{
  "n_layer": 13,
  "d_model": 160,
  "n_head": 4,
  "n_kv_head": 1,
  "head_dim": 32,
  "d_mlp": 640,
  "vocab_size": 8192,
  "activation": "swiglu",
  "norm": "rmsnorm",
  "norm_place": "pre",
  "norm_eps": 1e-05,
  "positions": "rope",
  "rope_base": 10000.0,
  "rope_fraction": 1.0,
  "qk_norm": false,
  "attn_scale": 0.177,
  "bias": "none",
  "tie_embeddings": false,
  "parallel_block": false,
  "init": "uniform",
  "init_std_qkv": 0.0462,
  "init_std_o": 0.00907,
  "init_std_up": 0.0462,
  "init_std_down": 0.00907,
  "init_mimetic": 0.7,
  "optimizer": "muon_variant",
  "lr": 0.0127,
  "lr_mult_o": 0.963,
  "beta1": 0.9,
  "lr_head": 0.00876,
  "warmup_steps": 200,
  "schedule": "wsd",
  "decay_fraction": 0.49,
  "decay_shape": "linear",
  "final_lr_fraction": 0.0,
  "batch_tokens": [32768, 65536],
  "seq_len": 256,
  "doc_mask": true,
  "train_tokens": 428200000,
  "steps": 9390,
  "dataset": "wikipedia_en"
}
MLP neurons of a small language model. Each row is named by its layer, matrix (gate and up: input weights; down: output weights) and neuron, and shows model dimensions 48-143. Each number is 128 + 24 x the weight over its row's rms, rounded and kept within 0 to 255. A neuron's up and down rows have the sign that makes its largest values positive.
After each neuron's rows, "fires on" lists the tokens most often at its 100 highest values on Wikipedia text that the model never trained on.

L9.gate229 [160 117 113 113 145 129  73 108 102 145 119 102 156 142 136  98 157 132  91 112 134 112 135 110 132 117 111 131 124  92 107 134 137  80 133 118 134 153 168 128 152 157 146 135 137 175 138  63 148 118 143 122 122 118 163 112 121 109 111 127 125 155 134 120  87 105 145 110 188 158 126 116 140 130 151 126 109 128 178 145  86 138 139 105 152 130 142 101 140 143 114  99 141 115 115 154]
L9.up229 [111 152 106 167 107 108 139 148  84  92 114  95 112 133 154 172 172 143 110 121 108 116  91  66 152 118 143 158 135 111 136 169  99 117 135 103 129  98 130 164 140 137 116 125  95 130 132 153 161 101 102 122 128 119 128 132 115 138 152  89 111 123 146 116 152 123 143 137  96 133 105 117 138 111 162 120 118 116 130 108 157 148  84 112 101 125 175 136 114 140 102 144 133 140 176 121]
L9.down229 [ 97 138 132 157 109 132 137 149 124 143 119 167 103 110 101 118 105 119 121  73 127 145 127 133 142 131 111 124  65 121 110 138 122 141 118  75 119 190 155 100 164 146 108 138 132 154 159 147 106 134 141 104 133 105 148  70 119 139  97 118 120 134  72  77 139 101  98 144 125 128  93 157 148 116 132 104 150 143 107 148 140 129 141 109 111  81 146 163 111  96 136 137 174 112 153 109]
fires on: " co", " (", " rel", ")", " –", " an"

L2.gate624 [ 95 126 119 127 104 149 196 126 144  86 128 130 159 175 135 131 112 144 151 135 165 102 119 157 144 126 137  97 114 151 141 150 136 154 108 143 144 109 160 171 145 165 109 128 135  96 137 140 121 136 159  94 150  96 123  99 142  93 145 160 118 164 150 109 107 137 136 162 122 155 115 141 167 136 150 143 139 116 140 142 115 114  87 145  95 128 138 134 142 101 156 169 111  93 122 136]
L2.up624 [145 141  61 124 114 153 139 122 132 143 156 151 189 156 133 103 118 155  86 156 154 146 141 127 144 139 107  92 128 114 148 153  91 115 119 179 128 118 133 143 118 143 158 114 121 107 117 121 167 151 132  49 143 137 149 139 153 132 126 134 107 151 164 139  85 130 114 163 130 127 184 165 138 121 147 115 131 126 147 127 129 111 170 160  85  97 120 115 156 122 130 137  88  96 128 115]
L2.down624 [168 162 147 144 118  60 151 111 126 126 131 110 130 120 155 124 121 112 150 133 160 114 135 135 116 119 114 166 134 174 124 134 115 132 106 119 107 130  94 163 128 164 118 119 106 150 101  74 115 141  97 138 126 146 134 119  98 136 134 133 113  77  77 149 149 128 144  97 128 138 137 190 157 144 103 121 120 142 111 131 148  90 117 114 174 159 130 105 132 125 146  85 171 101 109 168]
fires on: "|", " Conference", " des", "ue"

L3.gate26 [130 177 135 112 130 121 153 123 120  94 131 114 117 167 129 121 106 109 111 101  86 112 134 151 131 143 135 123 106 155 157 132 106 137  95 130 166  78 127 136 122 114 165 148 115 142 124 125 137 169 127 101  83 160 129 150 106 104 142 165 112 139 133 127 119 147 174 119 123 116 132 130 155 123 104 145 129  79 132 154 154 125 160 130 108 107 131  99 137 152 138 128 155 125 128 167]
L3.up26 [172 120  91 130 147 143 135 102 121 120 149 150 129 178  75 170 153 125 115 130 119 164  94 195 138 142 100  89 161 142 130 112  99 108  88 168  73 142 141 118 119 142 116 142 122 143 124 134 147 121 155 139 101 145 118 120 110 137 131 127 132 109 114  89 113 150  99 166  89  91 128 135 156 134 141 157 100 120 102 100 169  83 137 143  99 106  66 130 120 107 150 121 118 132 122 103]
L3.down26 [100 120 168 122 133 126  93 126 135 126 136 144 154  85 129 120 132 144 113 134 119 125 111 170 128 154 128 169 147 155 132 154 128 172 127 165 132 148 116 174 139 133 112 134  96 150 132 106 105 136 111 112 122 111 146 180 110 132  90 107 151 145 140 151 108 142 119 137 187 141  97  98 163 132 135  89 119 153 102 158 140 111 107  83 165  89 121 138 110 153 142  99  77 113 139 168]
fires on: "|"

L10.gate178 [151 138 101 118 100  94 139 118 135  88  90 109 137 113 122 129 166 105 152 160 152 124 170 142 109 136 123 115 105 163 156 157 134 139  88 130 132  66 111 151 153 165 147 146  88 136 151 107 149 151 143 154 125 153 129 116 157 143 128  68 112 123 116 158 126  96 132 149 106 127 126 132 124 156  93 154 151 152 139  88 154 131 143 133 127 100 131 111 122 153 115  75 160 132 103 103]
L10.up178 [128 139  75 124 120 125 123  89 155 119  94  89 147 156 119 111 137 101 155 125  72 109  92 163 142 168 124 142 101 123  92 123 117  99  92 118 100 173 109 106 108 164 145 174  94 157 152 140 105 144 150 127 127 152 150 115 142 153 133 100 144 160 101 170 124 159  99 119 139 121 101 134 137 117 117 140 100 170 122 103 134 121  85 156 139 131 108  99  75 145 135 131  62  97 127 103]
L10.down178 [109 127 100 142 111 127 138 137 158 109 146 101 127  62 135  96 124 134 115 122 130 151 135 135 141 135 126 154 138  87 128 118 108 142 132 136 140 112 107 120 137 100 143 136 157  88 135 149 127 112 151 138 142 120 133 126 115 124 119 122  98 142  96  93 169 152 124 179 165 148 128 130  94 119 159 138 115 137  90 127  91 113 167 129 143 144 131  91 190 118 166 164 158 101 105 125]
fires on: " \"", "\"", "-", "=", " |", "|"

L8.gate114 [124 100 111 138 141 138 149 133  90 124 119 131 113 162 132 119  77  95 110 149 140  96 152 136 148 140 103 130 129 107 155 170 108 108 124 122 114 121 108 118 155 161 121 154 130 153 125 114 163 146 124 123 110  94 157 155 138  93 116 140 169 147 113 133 126 154  90 131 100 141 118  88 139  88  95 107  89 117 123 133 118 107 144 121  72 119 109  81 116 152 106  88 145 157 130 127]
L8.up114 [143  92 106 131 132 162 125 168 105 104 140 141 130  84 142  71 151 141  86 110 141 107 105  93 112 119 137 102 145 124 126 146  65 136 106 143 129 124 100 122 130 142  89 132 137 169 116 123 131 127 121 123 141 120 103 142 121 162 160 141  96 140 119 147 198 125 137 160 117 140 109  96 164 155 133 127 144 190 103 139 123 138 104 111 128 147 173  85 123 131 130 132 172 138 123 120]
L8.down114 [124 154 116 126 175 145 109  73 124 123 137 160 156 132 147 146 186 156 119 156 157 160 134 127 118  89 151 148 124  98  73  87 128 144 107 134 112 142 160 100 153 115 108 122 118 156 130 134  99  77 133 125 116 166 131 163 150 145 115  99 153 137 148 115  97 103 103 161 121 138  90  72 148 111 169 154 135 147 160 142 125 163 122 154 143 137 150 132 133 137 102 154 118 103 115 120]
fires on: " |", "on", " (", ")"

L8.gate599 [163 160 112 103 151 144 165 104 150  99 118 123 108 158 127 173  95 103 147  98 150  95 102 119 110 130 149 143 130 127 139 116 114  84 146 124 126 123 141 113 153 146 113 114 135 129  84 107  94 150 146  99 112  89 123 153 150  97 135 146 124 113 112  95 157 141 129 155  79 179 143 141 175 106 155 113 114 135 147 138 126 130  92 125 161  82 202 144 157 128  97 121 165 135 135  95]
L8.up599 [110 113 131 131 127  79 114  90 132  94 142 157 155 133 124 135 151 154 142 165  88 141 119 122 105  95 156 115 167 118  90 131 144  90 115 103 124 128 108  97  96 118 150  98 103 135 114 133 102 137 147 197 128 147 116 157 170 132 128 144 117  93 151 130 141 133 109  91 104 140 114 169 153 142 140 108 131 136 188 127 102 148  68 127 101 156 116 103 140 122  83 131 135 135 123 114]
L8.down599 [125 127 132 125 141 161 130 156 109 115 147  96 118 164 142 129 128  89 103 124 135 161 120 112 173 156 106 143  77 103 147  99 135 161 122 117 145 154 106 116 154 124 116 142 145 113 129 132 133 127 112 101 111 135 136  81 129 111 138 105 121 150 149 118 107 128 143 147 130 112 123 118 111 125 138 133  86  81 102 166 116 124 146 126 116 219 129 129 100 128 131  96 114 155 134 126]
fires on: " also", "\n", " later", " since", " then"

L10.gate446 [111 148 136  93 110 111 164 144 109 138 135 114 174 134 167 143 175 138 148  96 115 129 122 119 142 124  96 110 158 127 134 132  92 126 105 145 108  98 125 169 131 121 141 127 134 124 112 172 124  99 146 166 122  94 135  86  67 149 138 126 105 123 180  87 127 112 162 169 101 124 156 113 123 139 142 135  96 180 126 142 136 149 170 175 153 116 178 119 141 106 156 106 150 145 131  95]
L10.up446 [138 136 129 110 132 138 125 113 126  94 136 126 133 148 129 165 153 135 125 147 149 110 149  95 160 104 131 183 154 129 124 129 134  79  91 141  51 118 107 137 101 126 113 102 106 119 117 160 142  92 107 160 106 132 124 144 130 159  86 126 125  82 142 108  94 154 128 123 145 136 129 125 128 125 175 103 125 155 100 139 116 173 133 119 142 110 122 139 135 116 138 125 109  96 106 109]
L10.down446 [ 95 152 104 139 161 137 152 139 152 129 124 106 116 151 128 113  74  89 112 146 151 155 104 153  98 130 122 100 114 100 172 153  99 189 156 132 165 132 114 102 142 124 181 120 150  98 155 150 133 122 129 140 181  99 137 116 127 109 140 119 147 164 109 173 122 131 147 126 146 148  87 146 141 125 123 132 116  95 138 141 153  82 144 129 176 139 139 117 109 164 132 147 130 135 124 152]
fires on: "|", ":", " la", " |", " &", " de"

L7.gate577 [130 162 161 102 111 150 148 113  86 155 170 175 111  98 113 134 129 133 125 163 116 106 128 136 101 147 134 128 150 152 112 136 141 115 106 125 148 132  84 149 133 152 109 110 143 173 152 151 158 130 118 117 137 117 121 140 166 141 125 180 116 148 142 147 149 123 172 147 117 108 125 108 108  98 145 140 120 144 169 122 107  86 141  93 124  76 143 130 123  94 130  84 139 116 111 107]
L7.up577 [ 76 153 136 129 136 117 108 122 143 101 144 149 146 104 127 147 111 118 106 167 108 113  78 110 104 152 133 150 145 102 132 119 123 156 122 148 210 130 125 157  98 114 145 127 139 135 154 113 108 114 107 114 120 136 122 119 157 156 144 128 140 159 146 134  99 159 123 156 133 178 114 117 135 142 126  94 132 159 123 114 125 129 158 133 129 139  94 109 130  85 141 129 163 150 123  58]
L7.down577 [191 146 104 109 139 148 135 144 124  80 164 131 125 113 104 137 123 119 143  99 110 128 115 140  94 143 156 138 159 145 105 110 147 130 117 140 140 140 123 164 105 140 124 126 132 108  91 101  98 135 130 143 127 141  98 154 154  98 167 148 139 138 141 179 127 123 162 150 155 115 101 137 112 106 120 117 136 102 136 164 142 123 138 119 103 126 123 159  94  85 156  81 119 125 156 127]
fires on: " and", ",", "ly", " or"

L3.gate566 [ 85 124 128 154 127 135 142 128 137 119 123  96 102 121 129 165  91 104 105 128 130 122 110 113 137 167 127 146 114 139 133 154 162 141  90 169 129 102 139 171 170 129 162 153 169 100 120 169 100 108 189 135 117 140 146 126 130 124 152 110 140 161 162 125 131 168 124 137 144 110 144 149 162 135 143 136 154 109 102 109 147 150 131 115 115 140 113 130 116 101 148 155 103 140 130 117]
L3.up566 [163 139 133 120 135 143 148 136 141 136 166 103 113 155  77 136 154 134 153  91 117 161 120 129 140 104  92 150 125 136 142 136 122 120 121 142  95 125 157 128  86 138 103 118  87 114 149 136 113 108 131 131 117 198 133 158 121 156  85 142 188  68 106 115  86 146 121 158  76 105 152 155 127 120 112 120  83 137 151 130 184 120 126  94 104 110 149 131 109 117 126 146 117 127 129 186]
L3.down566 [109 113 106 130 134  98 164 129 124  87 105 136 134 100 177 120  77 130 116 165 133 126 115 121 133 136 149 120 123 120 129 124 118 101 110 127 137  96 129 170 165 129 146 139 164 138  94 143 125 133 148  97 118 120 132 141  85 129 175 129  84 181 140 142 164 107 137 129 196 133  77 151 134 137 125 120 171 138 118 140 111 144 151 127 111 151 152 100 136 102 141 111  74 121 130 104]
fires on: "|", "-", "z"

L7.gate144 [104 128 146 127  97 111 138 139  97 113 111 124 119 111 128 171 118 121 109 178  65 133 162 114 159 132 126 115 142 106 135 112 115  79  78 149 123 101 123 187 137 117 125 159 123 103 132 109 133  89 127 127 154 105 160 110 157  84 147 128 138 120 160 128  99 114 165 136 104 111 106 138 129 105 120 137  82 116 138 158 159 125 131 104 143 119 145 130 149 102 138 125 128 145  96 128]
L7.up144 [119 140 146 116 116 128 136 136 158 170 180 128 133 148 162 135  99 150 144 146  93 149 100 112 101 140 142 134 101 128 122 123 143 123 127 129 119 166 110 120 107 142 114 142 119 165 143 113  94 118 106 104 123 138 157 186 168 118 139 122 144 114 170 138 133 132 119 159 125 144 140 109 129 119 113  99 139 120 168 125 112  85 111 103 181 129 129 167 102 156 104 112 144 116 113 108]
L7.down144 [151 108 125  90  92 114 106 120  85 114 144 167 141  94 110 144 115 121  71 124 138 139 122 118 129 109 114 159 147 132 144 127 155  91 153 111 141 121 166 176 139 145 147 115 110 126 173 105 160 102  67 117 115 152 135 104 150  99 124 153 122 170 174 142  93 115 143 124 120 111  69  45 133 112 143 104 142 118 127 107 122 120 134 181 142 119 154 124 120 121 152 136 130 129 156 131]
fires on: " and", "ly", ",", " or", "-"